Part of a small language model's weights: 6.07M parameters, 130M tokens.
MLP neurons of a small language model. Each row is named by its layer, matrix (gate and up: input weights; down: output weights) and neuron, and shows model dimensions 48-239. Each number is 500 + 40 x the weight over its row's rms, rounded and kept within 0 to 999. Numbers have three digits each. A neuron's up and down rows have the sign that makes its largest values positive.
After each neuron's rows, "fires after" lists the tokens most often just before its 100 highest values on Wikipedia text that the model never trained on. A number after a token or word is its count.

L2.gate303:520419530553500501432515531473481528528455494428499578480537554518491512541493429599571468510436539493501500506454463560491451443518588456478542472437461503515504544430443487530515498550527468561484459489568548515594501541470436497482450494554529495443501492501479491441491523530475492548535504484539481505444590481436478555486515505461485500497507526534544489542501492545454500468438537412541497455588469479534423482517493489488526558524561443577525530476572517466491454477457467397453509519552531488470541523580505554471514486555491452479403501419476509448504506458530564548
L2.up303:516477450536505489503496512501468512489523469531515455524520424527501471590510431534545510525502499480496507501453567558508462477465532529513495472477450491515449502471510456522492439524587456502447483546520544518674504543481451467494469515543532447478582476559474469487434525539443537476544466483503451535548521528464512553585441465462441467547432538513521538505511520468461513514534543493499515393542481462474515527448489461435512516467549474554482488544512497559518458441432481432451538510485529465510454477517515543458495456442424470461496484475542535459538549502493475617
L2.down303:512462529532480523472501438556512516563498544471582463562544542478467516460506490502485432482510501489478426488521488488507462504527544553492486581503517479555487454465505442530512461440500554518439482490470419527539500485453415478465427521533540495551492553489505476504523524590475484434616442465556513444509410609463470512512427505486521559515454559582501550471430492537496533429517496543438464433486513464564546538506418491477528469541495532512476472505527499533406478493470499513457556520500509435456447482509524463485514456479399493533508494482512535456469518479515506518
fires after: " p" 18, " de" 10, " (" 9, " " 7, "er" 6, " app" 6

L4.gate112:392506499559449498496504387555465497529473508452516559457578469531464526454571539535593504525532530511511492453467475466536536532508487482581565520460444470497548525505478520486525432477483525446561518544501524463505497485550524460481456559499507568505497473532560467529532398507554521488527507447523490560450473534512521551456490403530498518522469535535540487430477506470501442561495540569438508443492507549525450532491509544485446534526553516502493526531449564435478441452491539464485554534472523496467496447504458547511546433502458549510496508479489504508541497503426496510
L4.up112:517469568448439466447529467473467529481501517498533506508476525465512523490364476530491454478574438481460511514458607473502499499476518525531504498491460516462477551522448476527542506460546517481450523544517529542489486445529489471523504530528459474496442439541560584541439395471520477408508573502473514500512545496521506447454502449532444572447503458529477485492530559468457516552465444537525537428408557571493569467521508520451471549462448390516462517475495504491473527485503567469465526450527509508496493555596523477470519472494485526532583480533531502564494525506466500467
L4.down112:513419512407525562503485530587467486463469476500453536535543448509457490500562563506533530467522422468549489447507538473593533497511486532466481533514497490471490553515521457536541489461508494500522517458502509480511392533528474466568452573538424477487571472536457507530478555470571556565445457481489535439480572565504462448399464495534456493490454536502508584519538497516484488509546515470502568503449493517460571602528506510560456489461467447561522459505480471576440511496490446446532493458479474516484529529537487467539501503523522483453506418452445520518468534538491451481
fires after: " (" 25, "\n" 22, " co" 12, " re" 9, " second" 4

L2.gate510:468419458459500444561501483463530490554528476492456446564485492549534503518531464485559445480555524527481515494490583518476587508596470463463478444500427478489462524534482494452613489498543526527472478518537561535410510492469535536495447548491540519533494510476538510468546481536537513501439468519526513503464493441618446495538522512513490529376549519560507498458516467575519508476519466465484529522499491499454481458481533488520461517492559475515485545441481487493429489513497533475460502500463523427491432480492474486532509473506443431490559472542472565435500537484481547512
L2.up510:501467480513473531521515511474512505506545520508510498542484511540533479507474454509551454516428494536525502472534593492513525460505484492392493443461492490489496502531523478503520485437518440452527539558510490496508495549465563476561584554465489493521469487492562563528543478549449428430538439480500479466498488460560527446537516525482438558453530498502483508491482550521460444461452582472474572494517497510519453456551569506501438505549541506495444475473438467461500562539506516528486569507580553462462455414534544508576529533517473522499548508441530513437597453477440478510
L2.down510:534486507573535503459392538459541437462585516450466511547536429526532473515533505479518494530491588503498515540523464463458470498510462411460529483528455584495475565548498516521573531506521525515491551514514471503564488534506514451532450568525394523412515435521537478596490510540453543483462434532547435524507503456462486482492457560459457465497530538541492527510367516520528484513423447524576470447502465477434443485533490552455489494590549517533484510464558457488500534486509481498470543490479458481425429524442521528518471516553552541530439484478485547432487499520557521533
fires after: " ass" 14, " gu" 12, " comp" 8, " A" 7, " per" 7, " K" 6

L4.gate387:453606430432578450457472480496507578506470532509465494501474514494454522540519553570453468512552528511535522489483597492470516477547484487439519431471538516518488492501488519507470471509528519523501535493515497503448412528511481516582478516495526445495536496573493484525504542516462517493423521439548583503506541480471438467524511532545459490469506473487432468508497533537515562517476547563453588460469510463534535518548495414522439547489492431518616541513503398545531500454526505473528500488501513499524459461509488496499472428566509570480508531526554438507558503467436514521
L4.up387:517461492477476436484540414514444426516516521535513542558501540515446517547528559591478456475593487472477536470486497390516454488460592522458522536502450516527480500504537437495446450532453498477482485479471521501491474461461515474443498456475555489515536469527547495467535462437465508539482528506524512450539469517503565549495553603504503523574516526508573467487528506499572524485476504545476437519441510487514485461471495469452479527549468539502596571560499470540592525500535512408487454477527482483499470514465530570549469466549529486544482517521535471525456474518524513447
L4.down387:525478528585495488494521500367473516536531459483491541426515482542516522479492501537470537525535501488492496469500528523488563486458473495507535450511516539462469498536547472508524438555479451509492499486486493504580479444562535423528483538523473487488525541501526497499582492505452465481488486521542530566450482499491453536522525530519435517458507558511557547534547500535448481464500496468451484536485500448480466493495533493528405506494518482484536503513417428508471567561436527525503512455558499571520600521533504470505522541453539463471495450447431466471486453493438533483
fires after: "," 39, ":" 13, " and" 8, "." 7

L2.gate505:545511546485482496439556457478463595459425536585457470451461513533453486462516485526472500501629477572499476515456500448477543576496531504497478519516449543491513463494546577572544486444565514516492560481544447455511533478570536523435589476519542553455540482598527557475532517484550544555482525482504499531506512518539527549507439504459540500531503539435483502518637408453451537475459479500543477561470536519480520467534511484502479476515481497448500517533488589465517467426477498530536430550450490514526561528446510521508450537508466528540486480559547537515524512438450487442
L2.up505:572484504487469532540498459462507501506455537509481476475582464486476476476443516488581560490506461560526491600554482527430582531527531517470390505573477543559434485532540499539542496413510554537532426419529499568517489541545416512419543517451500493497464473515518538550586517515499566445487469514525496493486512444536457543486531515523486526472465585517539516519560402440446525433411468585474499487498556429440488522536485500523516529532540507468555492488497506452426472433462499441508491523498526490523486453510500514433484533521472484586507502480460448555458550451504493502
L2.down505:487523502517485437521481433490491561485473527515508524553440442550550534501561503512520502513514468515522470435473507562546450521516481520515510439448523463516516404473513514526476478516509450490470488452519442547575530518489478455434528513489463471526511458518448519540518525522566546521509521504441476521424517465555461450525507460516523506529518523464506450410607506477466553568489458409474568445493530512471557501497499576497531470469573581509523531447507465519483482473560437514534478452515521546513567421411469527465540565494471562571509520483503523473505576481438435467
fires after: "un" 15, "on" 11, " develop" 9, "velop" 6, "ac" 5, "oll" 5

L4.gate432:550483541506457523490403497511535477494469469456476572482443549503504532539495484520475575605501554566523522513474493521447505556509528495443500460480524443477511505454512525545548507518455513452512505521484463505492463508552533466462487599591513443503466458478547482530485541553494552463478515479536461552480521538487445425518519534524570460429472492516460525520505494514431547532570481502486553494544491427420528453502396490472429444537547463452498558505497585482497508506498536492624520448566572499534435570517510534456527482461454456476523422511509488569484450492491523488
L4.up432:437513467498437518500526461510461456517459479535458470495499533411519496490482581470533591536566474489547458543506471550490407538524477476535555474543549441523525574500449495464501505532516479425451457416510475444419463472508578434512496480528505481527529563501554430511481478493544501503473483509441527531558509550516446432507475565562551571600447516567502542492500457495495524500448540520470520578417507532487522442464519481470513529458483539576468517482422515520514482470517504495529550486526568440449514543477512587540453523578544463493509477515538521440466486504458415484
L4.down432:499414491489483522469496513478472473479503528508400411545517491554457535489471616535514532419534450463414477521542563411480422465469429473505487482498489508473526544499540518523477460525493511420571505449465528526462448503528509379502447513525506458527429542450484534556487510494548468409432419524507537586548543513503513586509546457551470513512532479532487480531434487527485498432484500494436536470521495536471469488459487472555518510467489580489498483487462466584498512548470525468491500487543575513556499516513484563543529485472557405500524404472497508443487499538465429423
fires after: "," 33, " (" 17, " \"" 4, "\"" 4

L2.gate156:432515487569440503540488537466557495512508610516502534579440484515492521501527470482460495433474536497485546483522427502519419496531523496407575472523458483490451483552568535514492453562523434537447519448598538470474540449507472541507510473458504527501474464492517556514516546493451506497536473489525468513531564496429508453449541521531558482493514502490425431502425484483465526507511439524533447447576608486571495492453516420522506491536524520534501530502531466579485488499565516463518463446484493482441514538552494524507479505566537444402506576502475512495517495409480531496
L2.up156:515506473582521459526496410492443494492549489503515499518480473444524559505468452548492502495467480461386568500493427483440452499453503451408510482544479481523492513501508523478444517527539467526456506567590546491465450485385518495500477476537535538494460503481562500430504513530447503491537490493513487508463484518464525492466586417435484512521497533540497466490474468421503460575554494527541465467551464532508515487476519442495454463495531455517559605485485480461399478570471526445520516458463458485499559608517457481529529443520546530527451508493507501532485478469502484538
L2.down156:529465469507529492529464528498529505485563512411549496530518440473564511519513534443465511494529506432527460494480561507405542474508484515475554573589416490492522539490483491519475531469516608541553521553506464548489460503590455516559496573483501609469531543507454428539457535548482516566547485494453518506449538538520490498525550513566502488477477525456495535452483480519533449512490484608500507470495449467467512430491472557451531409504480572510541485550452522510512496481486497524521504506503525437378498482524493552498391451534585521507466445450555511507510453512508544531
fires after: " st" 24, "l" 7, "st" 6, " pl" 6, " St" 4, "e" 4

L2.gate189:554519441476485441579523481530468502504471484520487569495466449457538503402515498475503554453462529557520483498502514532493494486514571581467508500549575510428453470477433524450455517549491429524519548506555499530457448464498444498570487512516462479471490484408517513563489425535487456477496495450503493460512562485486440547476514511532440512511509462543590484474557502523512502500574521479439525575422477454477530518505438496490434491482523502446467505514527535463556541507502439527473484435472541565565446550548587546546418439545534525510558543515472483528487522553503477542
L2.up189:542477435523484537514464530529573451509534475518502547418546483485556460518520482522530502545467546414529513535522485489458486517543520530449521496515488578459477447588550407475425488523469519514418531452482509434493522465514506511531502512512514479456512440479490515514496455542575518434433558505522455509573515478570470498535406499486460451457464422514534516501509488440469513509532530505466522481534483422535517452521562501533542525564538487483479534559528532486548500546476547471459471477469513468508525479559547479545387391493475513579477504514493486504545467478476517455
L2.down189:485558419484506495516446483509456441549476502471601499489486418552444466551490505520518517494475546461549436463514429514494515530590507534443506511453509459484489503546523547514444514471464493546512521517518516564580476472455546524476513493509508468476553415524490535502526556518565531577487517529497533551500553521559458509545479523444484476496529513510531552499558523502467483559544524580464490456520491490512460523463524512615510515492513546511456454495545538479488505524441514472463472527409493537519406518557497474527495477481444458540424613449499502516486476509487514442
fires after: " w" 16, " f" 13, " re" 13, " Sw" 11, "ac" 6, "res" 5

L4.gate211:513477558552557515579439557541549510545505456570492477527558466458436467544563507477510564504512476504549529494478475438532572427490478532528429530492481506484538455510473480506581499442469453426473573460427536468441517534542516545490447468543533483527481446502561494534454469479501536507494498552513552521468503565544484508526467496571498463499481530478508542439565494492490508526421480516523552522492542472478436550465560546472587470484430472435477502501534424456534443408542554516573540507511512510517483453471535479464542461484520543481466450532561458498528486550498558441
L4.up211:574474507464496512495466525558505482506568493503483463527430452524533426501447465559567441539464574471479545440507460482585490441523440565568484502464481511398526542556486518464531491523599457475471517441452521475447520485502551453458503354509473531503452465584490443533505554505539516575487513487531530534498521578474463462476432517473460515486478496444518537509517501473508582479584571574490451529485501526474472557481507558540528518486579472537526505453508549476516435462506513488541576565463447453472487481483538505455460499516480495440446477509549512522461494483519519485
L4.down211:444537477508511481528506440448573570531471546594490542526467485528487523502477558466526479459524524507494539485508445530475423474517466559455550436477434566497485465515476447526549441477507471459440516591493468552496496512482497468581528522501470493477489444507541495543452464542527493523512530507597462442540538586541545503490518521515420478485476488495546461466533474467508517514457576571547474592510505518494582494528570486434478490460489506420483546461546475539459489440598516536521497500521483499483486431466435613506553519525519443489519451494504541517515489431519503468
fires after: " Ch" 18, " C" 9, " N" 8, " Jos" 7, " Cl" 7, "C" 5